python train.py --n_layer=10 --n_kv_head=6 --norm="layernorm" --optimizer="adamw" --warmup_steps=329 --steps=7392
MLP neurons of a small language model. Each row is named by its layer, matrix (up: input weights; down: output weights) and neuron, and shows model dimensions 192-447. Each number is 500 + 25 x the weight over its row's rms, rounded and kept within 0 to 999. Numbers have three digits each.
After each neuron's rows, "fires on" lists the tokens most often at its 100 highest values on Wikipedia text that the model never trained on. A number after a token or word is its count.

L6.up955:475514525505498507485513481489494523514551536471482458498523515508456469499494487476499474485528468508480523490484522520488472477512522544465479519498514515459519478472501537436498562465508508482518507486506539428540502466443494508485516488470477506507561506511540492492478503510507472494540478521459509494459504527507513467502481492492485576522499500486503512484508471510474493530510508460477495540547497528506515527504499501498466511471512538482492528524482536502492500507454477503484507542525501521507502515564475494520473520519525524540482535468562509510520481541467508512494500519485502481540535469471504514550525518537497530462528503550479518475484530498498494525506508488493479528476503489488504498452517491496517525510566533492458513477498500498496483494473478
L6.down955:509498465474503463512517474481502524528452484505486476486447472490474518491516544497495522503517523511487515537531494521524513513535548525501492503513499493547535506513493496493556464493510494472509465519504492501539489504523492485489448507483477547516519491536503474504503526519520525476507512506481488500506479506472456507483503507486484443455477531482501489492501476541511511487561471493531493522518512496523503499479498529526523357534510509501459494538467499540454477385513528519500506504497486489487486524470503471466517471512507514511543473503496521485501485501468498559513457481537509512501519479537506502508517488536522511514495500454458469478531504487495478513493508493504471456468488538519508487499472523472511502510512524488495514543519482546479519513456516
fires on: "place " 41, "medal " 11, "0 " 4

L6.up94:460481454489502518472529513522529506480487457515482525492547483549491417510498483531529547489531458495511494495528451495514534533534525456459480509546504513462486503532470443499484520500522495504462506529515545484515520509475482457453489494520495488474478537460452488515485522464507494489488496485534460516490525479473517493524516493465495506484440482473518525511500492504512493481487496503490496532493514457526487474513520494438496448496482503487500500534498528491514596523489514508493505474463503502505478489566540548500497519479512513495513519540471499498508516456531491502505485481497528478474513518498514511484469550502481492486515530476514499530448517459502520523498540436543528498485520504475513510499524517492481485495518458521511528478520489514478543528501505
L6.down94:519495522520485455508522438509489481557490521476505527485388481494486557497494504497503529505501521471564494502482544523470465507522504501497480459512504504531495513480515451478472467512521507547537462516538454548524481514486512480481545498478471522505470522489503548501520524485497480500489498496522533480504503537497528539502483487523496489520532506534501433492501524524483548511470521511468488467498488491479488495510491459493489567471481482461530452530499491482508423589557466496514465530501516501507506504496506481512481470517494521526486504491483522512522493488491489476498528486491469484506512488484484527490510502507489472519481485543522498511531487490516490539496492537485547460485508490487449522490542511527521494518494517487503479483474531499478424494489512
fires on: "'" 47, "202" 8, "a " 4

L6.up920:527506490495468500488506477494524499503495448494514470492521539589550483490493511486491494507465472489535501461506498495513519516466518540546508471490479493527542512484484501557500468501452522565491478518497486466529494465536502488474501488492507480486485532479503481465507544452494573509513508492453475501513498487478506543488525462518522503491501498487519518548499501439491456492507491500469510445518491477499505491494464428467451478446484507499491519502489502499468540494507470472458477518503508488519498515514551488475457489507516452550496466449487459498530472507488489479482534492535485483475458491508503489539524513518506522509514439487495518459503519505501472517487540485483507484487485541507504520478471500462465533516498482517479479545477518523500495462507492
L6.down920:493482487519492459532507507469467496522522517485507492490448499476519504500445458472555517473466502497502488492463513493453466519491484522493479485529508490508486501474499549478461496488487494520533503493497495509513492526494483464471540475489507482527497521498543508532539505473491499491467490489517570491512513483539493509481515508473507523538540516541462481487540516523479542515448513513497479474474516503487532488524464520487502657503495479486536502462498510468517454627533461478522478554497527510486527475514498484555484466517502515502480501506517505500488474461482497465498538491492475475514503496464494514474501510491528488489517519496485495505515527475491496549524508510499529503506486455483482494480507480528511483528484482501536488487511514473519472508468491
fires on: "==" 20, "'" 11, "m" 10, "===" 6, "Cher" 5, "(" 5

L6.up44:503497441492483488490476476519497473488516474474487507523528496513501491541518487547524512488544503523580470523546508550503473515504505514509495478504489529493490490541450533482500496513519483513486454500491520509484471478472495533498507529504532511530506557447568508514498547506508504480547484526516493505544498491499514524510506480489422493503507494560468483491506496521493490493498543488478528497490534491541549508487524490488534459489463498490516505495488519498476543474527485494491506504520514495507512493534512476505525523489502460475576498477501504507497492484500485496479517479495527490505488496489521519506532503501479506496487507489500522534485541488488543539473500470529519490526550460503513511530532477478494540498516476540527508529518523505499532516477548
L6.down44:533503516516511478486526453518498530531511520495484505515440511507518507495512457504502529495507521478499502495465523505459469506504472493484477523505471505503514506496513486514471451515496512529487497493475494537521542519459495485472533495472515493498494495529500520521505513472497495499476488511502527484509544509492535500513511501487484480493531503510487484486507529498472551512432448489484501515513511493492485481512521483508489652451513452542539481469479493503532493677521481467513462531480516473492538504503490479542497464512486519496431500511474520531518481471490509483499486507486494476513501508491509503498502492473487496493473486478477486508518511468526488521506489518491545523514472470504482495491502516517499500504466482487513507490474512475519462504494517
fires on: "." 43, "==" 24, "'" 4

L2.up116:469498492486517458525501487491489476517497453476486502489445552462453492485532528488496478544471492523527506471508489489489507532561512477487491528517511511507490493478539503527475519471508468446534514512504506503506500494522502499493522536469466487468511535502488514471426524538471528514506483493525483516526505476508432523482513467490507521515514521504491471498523533504468439492523478452503503494461467490547482565481474494530499495486510462500502515495518519497521488492532534507489472548514464464477505487504437553523502497471482490495486498539511523526500522472516465503526496511515473447516545515477537514527544523494502509511473487556489537505467515515513511494477529487480484429539475526504524506490486518484505549516484533511511471496484480513495542472487495
L2.down116:513472490495524497502571497520484492491473472514465478493489544502494478482541510516547457472496506479496470491498538453498497488521476456528521499508489506503487561498530484488466508499466522488521475478459506493511518494535489462560477516488480522492483501496452495466488470500456467502456517530478489490504505518530474492539499502543503512515492511519536498548480511521474498513477490489484532515481536493531455480508502507481540580518511491500484484488489539484496510520511507485501483517537469468500510498497529530547490519492474457489459480522496468481442520439479513470497534506479513512522460497484477483523482544468502532490502510549550478490542540472498489481516501522495508521561488512526481522490523503478511548506527515495503525500558529460499544447482485
fires on: "of " 65, "(" 24, "ig" 5

L6.up1982:477528495496452515468496553522484504522571530494492487463490488528507470494504522511451488529458496482512466492457449547508496521515480523516499462513476491520555503506455515469506513513561474454489512483463545478487503495491503504496492530492494459472506492487486541542513485534520502532487530487460508507492460487509473498506481509511507547523463491439489505483488535490502502498480531495514509540491513480505473485522535518504496523439486474469485541508480535493515532495485489500537493497520457497490513482478500510503481512544461509514472543482465497489500519526534488483495463497512451467501535502479456509485496498443499447515529527492508511496510476499467504465529523495488477535507522499499498485537499493459510480514542500495484493494511507494527524528512463
L6.down1982:492524508501489505518494488506529493504487448476509473482514494505481461501477517510479485497501504511502517535510505494495531496460535528492553487496490498503525502513541520470536511468496527479521504499476511471538465494506486489459466523523520496505518485480486488536476510501517491509510486506454479474486455497532474519512500503483541420474524528492472504485472470518522476474594489521529491507467490483476510547490516549515511403506536466518457506502495487507493450367490533533478515503517480546557480521494461495483489484484508502512522523488509468445495498476490498544538526534515471491495451492475559482527508470493486500492496490546510517500510542491476486532491523506511487501450515551534512537503490493485541511467509526502500493533519477540493510479504520
fires on: "medal " 32, "place " 13, "and " 10, "title " 5

L6.up487:520500469490507523475516486495526522478486486523505499503537530495481491525526506482483535510535494503523503518510506526538502481517495487488526508470484480484466517504482555478496496508507520514480479480489530497493534509473504523480506501540490507499477485447455486470505502544489472508533491483488466483500503491491496550490482487496467563471526480552490491496468503509505512528502520504519483488519492515497507473513511479479504416495519535502507516472494462501486578489539468503460511508498523502512527536460501476490541538503492451513478518510494476568505547483515502510505525488521455534526494488473533533501458496494526501509525448543500524487463549499493498488472518345531508491473486496477501492471492449506483506515512539555503477518515535479459530477500482
L6.down487:493455523522504478489484452518471505532462514498509529486473487483514490518482446510515489486540499490502511495482548502473485498532492528492468477506481515517524513490505502495431495509498481529492502518494481484529501487492523441477548488485456483497520493499530482505504489468496491524487519499502523505509523520532513516479512514493494440497519486511502494485498531502479514504443516528481479479491490508506488460528469537522478609512513461521525492502460486487476452614509469486507480570510499499482524526530497499519520478499502497564509500517490518507525500507506537508512493505490477453493490493496502500510519477490491474481469503446487518500528510458520498530517519588445515493491484472480461485491516544525531480481495473460480480480489491484506465520475514
fires on: "202" 31, "200" 15, "and " 8, "." 4

L6.up1287:509467512489497481530509494475521494533508491506504481490496541587522490471509523466479494499426474484508528480471470474492508496506481470509520519451473496511521509477489540514497467478509541525516500508531468555492518523534509498471484476485482516545482459499464494508528525549481544489441519507518496510492498514472477478452498499483534543490529493506466481478513492467506507505508495488517515499507413525490472557481468491524476507500515511481502459471495481508474521511514510519463482468440515482509497503495504488465569508495478514546476497489497484486488467464578518510501465505497504524488495522496507469449500541554521514492529483496530507476533477494503501527468529497492508497495494532503517489549488508499497491497495463500502512549482524511486473461480521
L6.down1287:486454469532490496502501486517469502518498529478520473469525510447515489537485457522509508483524554497479498495535510486489477481515503516475487488518508505522452507470525506479525566513498501501521491524528479475494440517490509494495517464486497460500511498519483492526509490534510484516534506482517516519521494514498497510475483501496479503484502483504446502507544479494521544514455490523496485472455488485496513522536495510455507457519500496446536530509505537518480429516503476516512482458492509535511508466481502492564513492550482482485504535470504488509500492505476487475503535512534481531488499511491495491512545508527517479506531493482524496507535538555509507526496503475548506508531494508503495514498546530509539456497507497488513488482498509502527515503488454
fires on: "(" 21, "of " 11, "@ " 5, "0 " 5, "4 " 5, "," 4

L6.up100:512508513485482528508499493466499505497495435525488506532605478572543448496505506507503517476510498511526500505505488478490478519481483492486502513504503507520472474478530545537478478505521534510482512488472483488538563488493469481507498513460505519502508499456487480492465483453498488486511518518493467490516460491513487511529537514494533442482494454519532481503520506510531529494518501505507520507487530491521514474476478508520496461491519515473505501512504488483473454517478480499502539538486490535477452489505512483479468498469495574502551539526497510543501491498505494502487462507516499523510500485493546509501489544467496508473528500458516495481464529422528513516460504462527478530478495491494466478473475483510496503506493572476511513507507454511517511521482502
L6.down100:487466471505526487510533428504528550543490532479511519501396485476495542500477467520490521452550518471551510508528556504515492539526502493492468511499507525510488479490506501532471479496480503551505444509504476495521463498496481505457488499487443534526496488503511532476533497493506498500500490486481543514519477550471502523487488505512497530486477478492465448474499521533462537509509471507532486497478489531519453455508465511510503469492545495479523501470496480514486527518527514499501501538517527481458499474509499478473528494511511512498462520524498515504517475492521509506542497490502500477545521500449476531526510502544520476492508469540460485529530462512550492500490502531476533481502498497516485515506519487530519498498504445489497476499498575519487487485489487
fires on: "\n\n" 28, "1 " 11, "'" 8, "this " 4

L2.up1899:522477506519475517516512509501508519441562509489501515504502489468470501475543514526508512526493513531544459476493516472462462484538494489512530492516498501516514500514499530526494503509466495490491529470485489514520487485486492479509523506469479499481486531504463476504479484531500526495472490454522515505494487503518472505458519507468476534524527566522494451488529445479459446488506440520491541535530541438531485513506508523512457498459541484478501548554505484494472504474504486504497489495515491522493517488513477513504528520496488501506494509491524501514499513466476500516505489524487517480511506490477512475487511522495472528503530482473495513499510475522463515567493516522506514480545520496519498490527485547496467511498508493488513486485504520550483501495466473
L2.down1899:540468517474513520496547465453537526463493459512452476465499540525498518498518490500517511448465483503519470460488543504489532472538463519517531494549526496447514530450506510496493487539475522513485474472502508545497519522526521513552497499512508469487509470503468502494500481518448479474485483556518481504499486462473440479517510541490475559516544508485491491497473525490474501542510451472513498511475526465558470488509512531528506536459558513501489487514495502502529512516536514572490539495477527486489504516484505517538478468531482459461450464495500453512463516454486495491522490516505520483522520517481505517472515531498512509495490487503508458509533517487493514492451475501496497525534499534488532544500491465516471549465505529500518505519553530508488485453503510
fires on: "of " 56, "-" 16, ". " 14, "at " 10

L2.up56:512496515458527470513486507456458502518514501476528466520502496468505523513495493524527485470455493532545513495524478483511482495561496478491468455519551476437467497500542491484506479491447500520500480518492471533519507466511479518462500516554520472505515492502496522504476493529493488495503519508515500486506551493491468486515542441546478515483509518501529509518513516476488490514479494500510466538503470483529508502524516491522508516526464515474494514524535494541510466477545524505515446492493456481515501509531451478490474467519530470510467486499514433526492504507517472510482533502495467496475509505511473494512527518512535518538535488480522480494508520506473503532483509499471488457514465538509516539480491485501501521461479507496501468469530493509489482523483466
L2.down56:485533503507511482492498512480498507491544491503498519535511522496508503506544509466527502499462491532490459467463503510503519524490489492530476485533528472543502516549492548555438514507464483521523545485541487488482467486532458490513490514477478476526520488495502517511485428517523461537543500517495476438511491498525511506548476435516531474485550483529503503511500533520493518523464456481522513511459496514519497510482496509542498593470476484492507495482481506472511527579538535501483537537491527462499515549469515528469481498545481510528512501500465478527514491492494467454438478514488514494506460469497482507468484513471533513520529537484527496512483493465485492489510477478522456510502449528552499479497512482470496470511494496517500492522516495488502498517481542
fires on: "by " 25, "ur" 8, "ther" 7, "of " 7, "D" 6, "Dam" 4

L6.up1818:464520489510486526520525470569479519470494547506478497469501476489513480471499477494511494524522473492490531480499479503504511498525490492472500490459542491535514497502493486504503473442466492506511533518504501455495542524532527540563483510476502493512547491472559513474515480482476521504516530466492496483521493484532505497476535513427478628517510515518500496496500561484491472523496493500513506520513524505477491516497491466465480520454510454477515506494497544523556580503508467486497494455464489538479505525542467533484452511512486483536479525501528494507516529475468486511459474503525497467538518512465544549511490481474491486531500481502480486480504484563487460491510502513514500507495519501489542518497465490485490531485518458494508481451492504514468541537504463
L6.down1818:480523531471452474511484505496493482431459472503493491466507492533499528506473505500511512521499501545496512531504481471494531488502517539503498474524475488517534492537526487510508537515516448464555526522481512503515482487557509463529521531499528536492526493512472455500473477489498525465483511461518482506505451463515519490451514515534466387505517480452469506522521431464508514510540538498507470488485516535484518537520491537479522495556473483540481497531472533509492410478505485508491524475499477537502476504492496488546519488492519518509549474525483483502501490485507500500514493488521475500501509502539496489508500502514497507481455502485508475483536557453465497537475536457560447478531529522464469494501469489502476543463535531504483508509527462517535473488488496
fires on: "place " 30, "k" 11, "medal " 7, ":" 5